Weights of a small transformer language model.
Architecture: no biases in attention or MLP, untied embeddings.
Training: a variant of Adam for these matrices, 645M tokens, 4924 steps.
MLP neurons of a small language model. Each row is named by its layer, matrix (gate and up: input weights) and neuron, and shows model dimensions 0-127. Each number is 500 + 40 x the weight over its row's rms, rounded and kept within 0 to 999. Numbers have three digits each. A neuron's up and down rows have the sign that makes its largest values positive.
A block is one neuron, or neurons of one layer that tend to fire together. After each block is what it responds to, as a language model described it from the Wikipedia text at the highest values.

L7.gate11:495467486479540523539419511518535474566491491535544492504610506413469478424492495509483503514427472477537547525469449487509508494584555603538439546457465475495440520552546510498480498567480507521529458506543524504483475477528496614508512499472497485478457465629482445462424469527516570530572494490496505502506504507501523506537520543446554469491470476498435472440550497486448553514471
L7.up11:471491483483525552502480463439563584537407506491607487571525491509481465504500517488489506499495514489439571467526483487491453492430467533502462485531510455521484464496457557473489492490485539528547549424561531502487483587496480467455468481537521498551522512529545445470533516493512418505467501492505462506528554501444543531531538511438495463474531535528490502463384476548508503443586
L7.gate17:484485486501447464501498488525570439553430467511501551528487483486508487499534473494548481493452457407549479455514470493443464523490498558493518496484451457556500571547554497534536480471486498519543481482482461449521468548494485498504435534498491579474475544544520493425531529441478441479538522496473531545472464457542574570532529527438467534532554567485503613488495394413433446467560
L7.up17:457477518499492494492503450524538526530488505510471564450443505547500527448514473460528507519491424460455558541485454446442461447513481504541451465486481469547481476437528468506531478485481544482462560456577500445489501579616508558554500515461484417513468483510513412491511478438458474464511432526509475514545540539495478504460480523498419512548488463455524487465512500474472527503418
L7.gate158:532506522479500468520461505412532503509484483492484514496519504558495478427449513500483543479531538550428474469466476583483498525529532493464588536482516464513444497454492523499428492519527574483473459481519453549473428571501484530530475502561491459575482440545492496464468429560572462540494540543474531537516444509491536569587434470487513532458442519533526531521511457470545497558458
L7.up158:511455470523507452500491464455498552503482534467544460577502469411444471462459553507418513517452515452536504515514488550419417508488488473575501519473535485471485515487459452475531517495484537527520438508518547434426495518496494532532491497574549464448482506462534490530512482598495457508458489504472572514501371397474534546458444441452498446524452448523514546452551560514455533479572
L7.gate240:394500484534395428545446518492474540567441494468571489462497505567462553516465523485514524508445503448482482523407506500527522505562557562509528481465535534543504453466515488483499519511507509436520412426529494525517478498466541540424546524466428583507499473494502500551528522445479588506470479514494537518444475484447525472460522494401403497478537499454537522479487456436449463573500
L7.up240:494584592434485484562587502505454590554434434476457555519519496546466506497417519525481423531423556439509477556486487526502565481498464436430483524501473498495561491584496415552519488462462502490522446456498442535489506512513498489587510538543512533462505548527455472488528561498502505462460495492507490438578441507480484544465440498538519499534476461505492434531501533441499520554432
L7.gate245:468501521484486491534509528467526487506436506449467515503504479555547413461549469534539519486506517521512464417514492533480534443542511498516511515457527514538498473379537498543554518445443501567582442463481481475573492551468543504460508486547456484419410486546452455545495453489534442557407496512464532435491408584510468486511483506526467435452547509495465480513475493470468447506500
L7.up245:451462554493473568505517486515492517496517558492519518521585567541554573476524467503463450526501499484500537508519485500475518506485550471521511569553546546490505451539525557468527397541484432480566570532488555476470523429469516478460469486484565538497522533507509494503572501425459496579449434459500475470552482514476550554443441534545564493501569498498487536465473492477459454495535
L7.gate497:531511494476504492517516527470538504598514479578526479486600526510484503513488491482524545473504546432514477535459469486468483493565560546495444541534479500489428469530500476570421480519517548560492469474555445490553508550386465522457487493516473537478512475498470498500431571468457500558439570445512522512466483524515512560485460422487507490500461548564467469416582506472490487564479
L7.up497:486482502435529514410545514441518516530540495543532537568486511573517481504487507473496527501504438439496501531511519488519420500522532485553512497494449448453519499487460473550516449471443443485509568464537605458389511470530537494526543497475493469487486570520611520453576399576552493534565507535463483496544489512493519451526518483470493511533494405538509469475453551533430472521524
L7.gate520:485585528544403445548447499464495526555458456493428525521464491525550588505473516459514421467497524493472500547542491430470561521498530572559484458550572480506431461459501518509514493532442459465469434474493569515485500443462547552474501471491579518587498454443502506435529520476456530538465520479505531444506479536538535533475462464488609492522537487423515491460532514551475462586522
L7.up520:480501491567500505459518523593401452525488486519536583447501445569513457452388486489500487488529506496475477480459566564484511496484469536572440497528469553461555553452550507425517483483553515498514544559496471533428513516413537451473466543524463509451439486504467508496522488456488435510527567563595556505520481542497500486471459426490501422525500491566533469499507525450459517516507
L7.gate656:488568655465481477505416509563564477489458581489440522492477497435512427451559524502503519547457504497492448566544502498594548511528537505514532531394457449532443516519480508525499543472511487545507456449447418476498446480507496509469511535529522503486435449502497446549546480445557417489457536471524538493480490436521518540471468462497528466557454508489494480500591533536467537535486
L7.up656:478533475482575516510515496519437510511576502535449479457513538474538466445525451453454533511457520503489456522430496510499471501550526441497496535571470512495489403542521522537466538455525491496558480518538495453486520487460532448455500502474474590489501426542471480495516517430470524490531431506411508473534509578454569501565506424535470441421511566503528546475499544510513553484464
Description: Table separator dashes. Hyphens inside the |---|---| separator row under a markdown table header in Wikipedia tables (track listings, election results, charts); rarely mid-word pieces like pp in Support.

L7.gate96:433574472501504527490480542526533489573568564520463527459463511499490470459514459516530538446558481481491549474523493526534521517504494527472532529525492478476514551533501477536441489542462606532545495493509498525456474506412527522533406419455474565492524445408500529501543445457469582468512501576521507562544434534461515482573460509461497568462530461553452490499562549569403494571543
L7.up96:526447520429477435507509424478434528469518488588486551525452589528503534494494478482536564495454432434478468554549465557429516505466491527543472522518454494487478468503423522516530534527539498522518576488512448468539495511470494501531555481488464517509470489482521461488458525453560523452524476489535473489512497445533483533499456494482524496507511510495495508528505460504504579495533
L7.gate157:559491498497514518494473484434523450529465496520506580476558499474519499489466481484442559513535487469505468484529504428522420511513523470575464527557473494531509515520501481593573488551505552546511503527441518421539422554517536512549472470477589471565496570515492498536574438472498523504461393479521446558429516552544492470469423557481475460465539500576552493511495520489442479464522
L7.up157:566443488567479538447491514526427508519531515489391444452460511516522530463499480505475507573533497525548522595524497517477453552475525488511493481455406542468513512550521512544557537594450530438469552532538470438586433461526452531481557517522421479560514533484584442465492533458488490532537516504474509535455433514507423495496554514509487473496438467557440489407508570446506535551512
L7.gate161:449479472479480528483485504555567460509482476466479523483554419510460552466547508447451469473543536461505562509519432474463497522520535537536473494477486533421551575519520436554450494556537438483535478481534524446530486539483545502478439480520484530528497511415442447593575458387492538547455525460513510503576502572531452515492470485510533530465491466507444480455549458518489493475521
L7.up161:463495482439537512519474448499467464543479512450453496550511584497467455409495522494467421446581543448477538459599542468454452495495477472451484492553500576514533503581519500499512518573489467435506471559513604458486464502507546530464456491484550526434485499490541538544531450504545576478438545490483500501491501573537482510498418558506546436533486456568519457545516492507460525440470
L7.gate248:428529470505496494477484508466529445522495465563477459523533495492469483525547466458546562426582534502462478493481468526481525585439497501565517485489521463472540499509489480487513531535476588503530478536412512488497498491516529505523442512473458378466479482520424481467586490455455519439458534553495545538496477498468518530549506498501570553568503519518492531519593481449494545512508
L7.up248:486530482520489481469473456494525417514513501519405583549520492483426474532495425429560542504588399538575493489449475510483509531503502568517516454484460521498527515464529449484592506489491491490508493576485577511522538503556528493518484519465463516465523511477437495465534475496476570465501459515485525472487492568465440488576499383565530513484509526459505482461496424507498481517524
L7.gate317:529517465479478480589532483440560515502497477494531503488535521479496406536497591469466509521502554539521503495454456441463480500537583531552488536465532549460521486474531454562486489598493529492521508494482511398470504554528527473522512468504597525513484463489447461535509545471512565504542519538572460462553443527523478473462499419476542558475514453452474471456514505480535579514599
L7.up317:492507518465430544567528445466537578524581532506467550426544496467516493514453512473422451523534519492445564518463456563470510520512532515450470551409588479502484461537537475532614485514499490511547521490495548389510495501518515472578516485490516474501489511536413443482510483453490546446495454530553504471579409533473466448449472530506503489571511476528455438559503566478538505501517
L7.gate378:457535454509473505491497492515509553530463508468576469479470517494493461559622547441510534506501489517536493517459469526507495526477557461526542494377504453504454542467473510554479400469510546559499504525547546500470553455457410478510424462496522524532484489468474442517498454449431559497459506549569519533547497558449472464514419483546564508529515531449468547479573429507444490555526
L7.up378:479530549500453502567437440479589506514416485484505391450494576492372472480463546381480512518506534567556528462445507525499508504448575412494505502490490502525443475452453538481456467477507501468456481483481540538492568527429521457448449481478488505533422549479513538455483470491458510530492533538505541433530553522562489491474497549568565533564403454551492484518502454499501527526506
L7.gate598:477498461448535532540466400471550543472459563480497522485466532418473434441505433545511442539517495506507541528531471485471535466506502487545450439454503517545439468506499416536468468555520519550498526587466517485459459574487435503445492503440454516501587422534487457531476476373452570561435464489484506492512486513438604528474442458472531444437512522489472462482502474506483500547487
L7.up598:439441471480521579452495496502498478521496521438475486455497488461578486479530470469525444578554488510442548516531465427500564521483482581547557447494508492422569477455464428472517500547452495540498428466499586455514499516491491517532501465422469508458538546467462483501470549541507498468521474531466533470509509482567454505504482509486528522518630498523469512529470472519476500524451
L7.gate616:457492448501499516475445503515527489554548531483497522548515517506478490530483458512468508484503582493525551591526488508473478512492562463452519472503628515527502476451426504466540533491412508406500526554491559465498519520460471488509464552523545464531442566449583481487503543555511467513515524444544540467553498493517516532591512482545536535611515460504527541467566479456442423462470
L7.up616:487513496420531516458461520565473566486517495512540484476504483500497504516456516517522538474495574496543535458495536523528497523543576553489486517493522567562496464522466499475471498475476543507457472537503494454563506460521568574539463492463463528534530519541543428507519466531487559516475468536470525469504465505533441527513513416519554526493493493439567492501546504486572521459444
Description: Mid-title continuation tokens. Tokens inside multi-word titles and proper names where the name continues, such as subtitle colons (Struggle for Gold:), 's in Let's, for in Arab Center for.

L7.gate42:519474498492573523472500511499590494492577484575529485578506480496542470453527430433519519462512475529478543551400516507505467508476457514549560525523496510503531501496420484536481504490409449569525581566516503471418519462507541436475495534570529476452491492489496505418447511502421478454542562473497540537524416533482541417525530518484460563558443437460475471499538571583431399507489
L7.up42:495499554550502498522477505509510551484432534472507525507499502556541552477471447533542453545442536444467523488465506485517502455552468465470488530537593422434456493423461475444508494449521437532530518557494528526503521530564510480514488503455528490516509489543484513443501508460487530559508515540504445505499475564618460537502500479545455476530531504474593472531454534494475527469496
L7.gate86:541476477444495516536451500471540449559561546555468514496562464495580538470492452498474446477542541545528499508448441486586480558562518500536494489553525448616526424541433527545558555513439485515466476512502416452477512556533588579498450499446456523528498436501429578470497542496463503504458519512492558521470543513484475540533472577555507512504501482479479468482586504493452542449486
L7.up86:479496489382526475586453531516482562529450547491558504518542456528509562516507562551503521523475498521483452601437517497485452477472475493473506484518514456559564467548496532508503474486504478464485468431569468528545453501480480485518557506481516517435476523525530536463449453466484515479468464501550532452464504445438510448499510524446499495543507448501497500510513557468451532554526
L7.gate113:485507451521506576514487532434531572469525452519565491463498523483474492467540520525484416439417475554453569508408486484510478515525489507588506479486513467557446438451529493507482508524487471566454503497496415530422476382522522460457455473480519577520459466492482522459527475526514461517504570476470454471479563540545455520521531537492526573504457531501526493471481494497469463467490
L7.up113:516581476476449466514433488459512497497501553496566577563449482515502464493456526366463516507508508478505477512456495498524498462499460464506477503506516485499498521549538451445512524497490574509527472488491599515477486522454556472471494509554445495453500469538482482565471496579397568498496520523492533522494521617502512483459549468455479514479486502415479475491433449455472531584522
L7.gate117:527481477547434527538469512534564482571521454489470533521447557530451458497439498512454483487485523508522480520492486588464482456480552547493441502514522413446456433532543487521557559504492420530483527554457538521464483566415516477426496535535499435512503490481537456421466557484479562536453466506490484510529462556532500527459516508464510528497505366515497513517476483516479492463474
L7.up117:430483488549472441548528467456556506425513429507524528592494518573498516401471468562517490461408525445449458508501486461476481514454487462505477531484463415473452534469523477526462435557407499489479446476538498530489482467492481439502459486546428498475567470460492520492472579473458495520546559507522504524580553493500527510509548565516463519536440509455559527525515473535477516447531
L7.gate269:511504524467463539515535487544495547497407483493520499524509517515506477447498544461496512509522438500505480494430455497556496500505492466510482503474515402518517558474530496518499474507458472545534473490498478517440465527524476448475400497505491544506444459450514388528551565502510513491564489500564506490556556521499466447522416510440478575459512492403511412479549502487423566442541
L7.up269:528590524439447511513447536512505516516467546542520532527446462486479532487471494448595520478519475566546553471501531473516552467534542501448494515534528478483454441498533501467574539464463534479498492527550515587462453486539500465474470514418406479462542453489479496527575615478553437476584523492456484495465523538491537412474537506485539499492454444511538453503534453495540490418474
L7.gate293:473492493490399552465489535471510458475562528516464527505508507445527463465614475494517532565441516525431550511507503411500519523422457473524490475531525450473444496429502463499571503472484516488541538451572493503493497484538509469557434445455481423511454519480394503527475514471446391484488513570506426507572587498475551536505525493502470492441565492500526548463536548525490487460561
L7.up293:548580549561521492502563569470523499526500469482624468539472496511489476486481485524505505475535481456513542499516527529523509480487506527516448476602473481523436506477512441486507530555446470495485558501515565518542409531475492417497400461523497579503521398439502446522456435531465507449508543526508508508523544500491448448473483528459526554465552520443470500545510503528451465474508
L7.gate402:554490519555509490512428534461482447560473554459554489547536461465533510505496526531529488487513455550463501512487444426576529466497493455535490461470488517523443450442427470478499456474425510553608433483467501544478427553503562512495448523506494539469515573492423449452541498468533457490545487472443478564539548566499562574486542531458456538422489543411466461488520471489391495495554
L7.up402:472435511412511464493507524458457495445531542533529424537514606507388494480468514444492456535517465485501435509463536445546442462526527467469528458509538520569452521533462568437501496477463497560571509480482527516512462567564552540489490453508466514493519505484467517513496418478517459528517413490458463417547432559563520579439522488480499504413520543487521515496493493543479497488514
L7.gate611:444495430446484525464583457451572520548476484490540474504450548469464490534511483464500468395577529448484548480538495501546500499474532487532534533481558493518489487480525533573570483506532498560477550482511493480546525481446501454540509495446460463546555462490467455488506494512529451476473533430467528515514487553564499525499461509501522490504522440484471464499508466481480481443460
L7.up611:554508418544434557521543472499526470526460555397492514537547479562516488477581590505442552583517478516482512491535500485532474489440487455493501530570454516543455488536524493533453515544493526518410505538436545498498536477524499528444498527534411577481585531472469502533485461541518489428567525498459462453454516519502532519480511481460511522501497572500512546540446530513498454443478
Description: Bound preposition completions. Mostly the preposition finishing a fixed phrase, especially to after due, led, in response; also range dashes, mid-word pieces.

L8.gate64:473480441484478543516494505404501469463487496513455573465480469504467433509551530505474525443462437563447573483474475471570557510531455448462546530433530481590496475496531522497424397481573520462477387496506455473532526557458547502539557461456466507430501491533492519493604479474508511540480550507461451461450531415459502565555501508474510512485554490461398492514530506490501510519478
L8.up64:520407449498490554474488493455565495514493490449541403483521477488486545470553480475526459496545535505488548500524456483496395474450466503498504470487439525456574512527474572538467528467511483536542565490603453444556514512502431498475494538555530526546532408489579531516473543436493474534469505484470468503484520461525452541538451516425489502434554476462489517455547461452525528507493
L8.gate241:497509443436481501520546450457512525510551574546487512519476479557495457565585487523453506575507551493556526432439492436499560444492488496551519488513417478474527449531549428535515419472547499497521468475551579512491495525448544485454537499571463494463520463491518461471482462413479468456481527507454487559439522456460488523479503434461448525428587523487476528460556405375505523517546
L8.up241:472438430473553562525519502460544448435529449493500498484497514493475571473551419474511508553500510522477508460450473443539504523510509465442555561468493445569520436529552498533497514459585503495478473474504545421562523511581527471494552475514499458480525532469467506552423548536439437560445562450444437502536476460502537587494526516522471496447591491471518472509481487515528596514522
L8.gate487:590545454469526556490521456457587504447509447496549481504531529513450507479507444527396493450430488487570547477518525497476479480540551513470498523511470505505462450494499443542471539463506538531500442522482497497504534435530481473559517527436562499479491443455486469453523438501528507450516490466538565516527430465555556476531439480462517507598527514483551524452462552464495517543560
L8.up487:469503520457482528485533501448480548555454557544566487459433450537508540462512611479477553501476472483432422529490496501460584479507520431507510510494471398534527472522518464434461483524573468451470475550447502521499492491542525493429503442483428550437443547529522507518498541527514548493540536524431455473433438471517444494571464567482490554478527528462454510498500507430530439511433
L8.gate640:549537516432465544466520462491530500558515472528536550557469492489503452503564509481457453528420505498499498471489454458521491451428507548568542547461512487525424553473486489484463496526527540513556488505434506555478480530517492520454463429508525511467507467433456504498520548529542493452488545502418464514490523465500508519518476482424524506481496493521483536513552444450515515467413
L8.up640:492432473477491541540560478493507512435498506511484517482514503511542461461530542528432482548543470529455532539489507456535403475418537530506533554517450524527511472502539525512525523553484431487498487497587520408439550562451521447485534438526470498508552498573527541492514471465476491544562542479483435523426468447458487545463419423518462552564549577465568449427461456486480549462537
Description: Relation-linking prepositions and verbs. Prepositions or verb endings that join a head to the noun phrase object that comes next, strongest in causal phrases like because of, due to, led to, also south of, result of, follows.

L9.gate327:455515468494431517513503535494509588508491476449496461488487457478506443601457478469554411445535523535511540478540470502546530510594538522469508539554495520413463544529487467521472574542471546489592515535432508501563579514462495538519433483449508532601462502511418525506494554491522502477537397533509478480556503541537452555520472545445525553510470550468420445506521496500548458485559
L9.up327:463532431497550555553573481471472562525536497564510448459475542509531461509553526446514454471500527476550542475488452479477496604491533522493547506516566603496604507484542574525533492514439538529555445476435456459515482515535558443551501511497474528535466484412514464512512491461485518502461488491546468512481468548468483537517525463520470496551483492453533456524518458467521431542555
L9.gate391:512506487531492522480447462477486570490514476496517396495456485461491478554499499537482457483509490535459572512463468516469574517462564519499528530504457508449499519405564542485541540513518503600512485472476500452471522524509488515445560526456521510475431426493451377452526494461541440491521441504426531446484436418498532509493545500508527536429481528516437487426544565509537500501476
L9.up391:503413437446557487497500477473452577524565504494486465493523482502448426454505454465561447476471528504586500520549507471515556503556488546509468518528545531492525481491468561504564578494456508561579521510574514582541492529440493477478521525491608498411472549544507452504491500562507489496470537596541502589564516470541554425556497518452515480535535585461435477603508490519524533463510
Description: Citation surname comma. Commas right after an author's surname in reference lists (Groves, P.; McKinstry, Arthur); more weakly plural -s endings, and, or, et al.

L9.gate138:502417479513521547528455498446561504471468468538475494490476573494518530517543433456495512479433522528456401489466520500505518533447531484452583550529490517549421440563504491464441430484549465407522496479528502447530506455525498413517571432481499512475482533519447476509462387444442614474491557537477468527521498522531507465486507562446545495467495574453476510473434482478503519487569
L9.up138:451419515514525569562443483492582487480503467527467536473542548482444497490519483453499513402472473486515504417479539470509449497483530505475512512449531564509455511479499485504450459476531518464448511486519524448541512537571479408531472500434476477533486480539501468480514436442488563486490531454478518578496512526466503510441467485517574468526562573445519470500519436494461476419555
L9.gate575:444471447462517538524487466439486532528470537604474572560520556488517472534493423459477479504414517474458571525466508452476528464502544541541574492487508533532511420410478434476475482547484539507471421492561527471393522491406506505457488496479496516468520483464478478503461486589538522502502568488531517519480469484501501463504480542432513473429527519419528443502510437535505487480499
L9.up575:507419468497515551485552533577502513480488552562479563550482565474477464487503479519463433524537547521453524443511532494473491521472531481447518507539505498517485446450570535499539520501564492571461482505469527524497510561469511492489493519526408485480413446496543470530527473556421491549413595489500516489534470526507529498431511480428564528499540442430571520586493520510509494495442
Description: Verb onset after subject. Tokens beginning a clause's main verb or linking word right after its subject, often verb-word fragments such as allev, inv, depict, plus due "to" and comma "with"/"following".

L9.gate196:570555435533518509518519485497487487533513477492464531522475511522551469516487488526506506499460530431446504495460478463524470452565492526523534443558518552448436530496451471596514484442456478533533391472442489490480511520518540527482616558460524554542471482557451495476546516519511517517554463549474499439468458490512520537559517484483482466485573485456582527512522509445453391543497
L9.up196:486497492545585494498487503520465471572530541516504492465498456464507612510501537519589515501489540531480523480570451550476438545472543508580460584520468425530475497591513585489520477464479462477524515457521528519531482536439505505497448571507511504549527506527545405473591427523418520473476496506520480508520531468551541491523438528480559510521495491486506454470475495520511450490548
L9.gate449:522455499541488432539471509513478530462465482495484553466495573501496485486491508492458510474554535413450473486498472463475489377550532463411461509459520445485485547514413492458434468536500521458443497546479534536415513471489494475468523500457541477499526528495465528507555475477450482486523519501458469513518466531472520497420498555515503460468493507487499566480537499450565464440421
L9.up449:501459545503498548569405543523575521557528480481434525502513483490447497487533455548490490503420452530459461447537503552451568525509501507478508446535478488535452496531544502564483416531494484504514500556437496428564474510485431458524471546493551537498473479516479481467461473455510524495498558551521419508541483519507547566462470451415453397481529476512468504499492546513500495528562
Description: Markdown table separator dashes. Middle hyphen inside a "---" cell of markdown table separator rows below header rows, as in |---|---|; rarely word endings like "Completed".

L8.gate67:516453530531544559543486455545558480448501479443502532386472528492541440519488443426461459527448519510499504473553526530492491484463455585489561448553502545592545482540495501510461451511482544526537524533480469457487509515460508497490493563447449524451440517560489469552475493451503469471462534531449454540538493564418631524598522425545565483443546560486467448490462455491444516541537
L8.up67:488433558493536455508491513487538571501465467502517555430485465396497475466520427434503523457491510484451445475529507574502611499444547512424449504481501520459526574579459522511409528520460619522520491498509552486527528489467524438495555531461554508529487471546458459484514461521442493495484511507541508446500538540522512467487497526510558507496510462511481456477496513502428502469479
L8.gate285:526527473473589547526462467463603460529450494570515513423569576460519564541567482432540524503502472478499497516538471539434471562461577482512533515394566493483536498549500523531469499520527521469531481489591466515474520503499535494485481449498533576548505479512544488479464515516477498551513508457412520542509442543604543455476451537486474508475512499508496494459595447512410446466544
L8.up285:423457553508499472466537535462464469505479530529468546494519494512465441487443512476488471567609529451499512539438518591458519532530454551473508482524530597521518487518463449506475577513488527393581534505499587446496524459530481435534467529483485586569484445466504494537497521510437537522443561520517438459494430539459495534563463502480506554547595471484470506494555523489479480485540
L8.gate334:477534459526521547511540520480546484467478466552530464465472517481470516501517510520423435542514495504551434530414474532523445477487506458495505485478472496541533503484501526515457458522602478489494584521536520554513543505433484435463529530409494476555543503432478447551461435514473520536505537530397559518535508546480497510517416436524570493533524546527447503455515529467452547496497
L8.up334:520513474464514486532526518512518484521472540468520472461487491475508437526543484460568490555534481478521489523500526482457582568535439518480550524486593570496545546453585498485503496505477499524493430478444521401483563498489422505520499484501465532464471517456475487540531423370463461551426466522467502453549451496551542450490519476530572439481528508476523518489503435520478474510438
L8.gate565:499523468531474490561470502537503477557550497459531507495424484487488507500520476492496494508571537505476478535401504547536497461422508543568433428497529498535500416530561551519503494504482562476534522564604494468556541439492369515526573501462531500506539503484482482504427500479501461521487537445543515505466442584479536503565469516475583573475535533497452559488437566531472558463504
L8.up565:460531538447523494530539455490492518490516495507450464441503457514515413503533514523551521535566450471472549546485491553477467537519529495502552506470580444547480446539528526441504510479533526552514544503494569460492555502434517447530513411522480473575512432511578531542486528427467584537516498496441503543613483518509454567483447393480480550538487562538508466554525472481422523495536
Description: Verb after clause subject. Verbs or contraction endings right after a subject, especially 's and 'm in quoted speech and titles (It's, He's, I'm), plus is, was, has; also first pieces of sentence-opening words (With, Un-, Bet-).

L8.gate338:448521533505530536515482393425443457494546535514572522496567476435488531483500484458474442557417464481485492531527455562448561452553527476461574540466483429557555554550561466519500441483509485492510409447444531569498485508506561474492506427445490471530487479479457428512539483497512451478528519571494575452481481559499526473508542513493515546463461501506501415469461562439507534555524
L8.up338:603495546487462516536523494474495532546588506448446493481553545476520489414495520499471482538490497539458542533517481490525510498515580464528554470491489487537544486441525497492530518522476555516503487498515558464532516501479583587554463482521531536487532501536543453480509471512570487478455415509487459494482505481440610487502529420518485421557523518535465482430486547559562521489487
L8.gate477:514503503446451461556422468561543577584522500569528486517494531542422448446531461544505463497482503502510470486460456478455506494467531480477523503424446508548523539499519519514486433545498476549498503542541473485481412519446574502497487454458482513491487432576479482531504460531449543525540467528503458494427485532494467554509574586519520523463456506474456514445518433529482481472528
L8.up477:515467511514519539541496537451446503547493546561560595538482497564502467440452478535542515503537525521494485432499569477487508534463490460548519559554458441603480524434446469420530452503441557460498405485476557556462562476474494443533490481503528506541446487461459513423558420520498469458481575424498539514485473391468576529505484533484477449572450440488510612445469471544491528473516
L8.gate525:469516508515530524488461484476518502464476462419510500536491477501503504499557478507527539510414553441529470524511495499525498523458572561485498496400535464450474484470495510559484479466478495567462492506509486518517604438455544552474490488439546490459556418473478486545452474523468460408493558613524444503514538484485472568528507457466491485439511505502458476465496465477427574570487
L8.up525:567426438509528558524520533456498530536499523546512523455545525487463539443508521528504529490501473428493499573528551409513484504620492504539509476549499466478465502491397415472469502495522512557504500479489498420481427439483497554529422518472574544448474509575493385514491480486523537505465534487545521508520501511477557459514438528528486461524462474498518536449558528484466502522460
L8.gate574:513491484512498570469528519473476551557529476544490534451478553465474522563555513522513431457530521503481502489460514467496553438461529475437499456446501532480489490461530493534412526457446542524506451492534504522484473535389510463482531510537606518459508467522437531528558503444525545457449517528553530489560494522500527522429500510522539463441586541516452539503492479456552431557496
L8.up574:487497491493532441511476500550483484540510516451449508493523453623590546563461488554526557477446568480529537510469525452453546442482576455467539561404492520581572481489494547471471462520588518503509517455517440492494477530528453476523546409434554465469500510505489432541568573533454461554462567456496583551535512512514528600487532485518449540544523501522505571488486503565514480511464
Description: Markdown table separator dashes. Hyphens in the |---| divider row just below a markdown table's header row, e.g. the first or middle dash of |---|.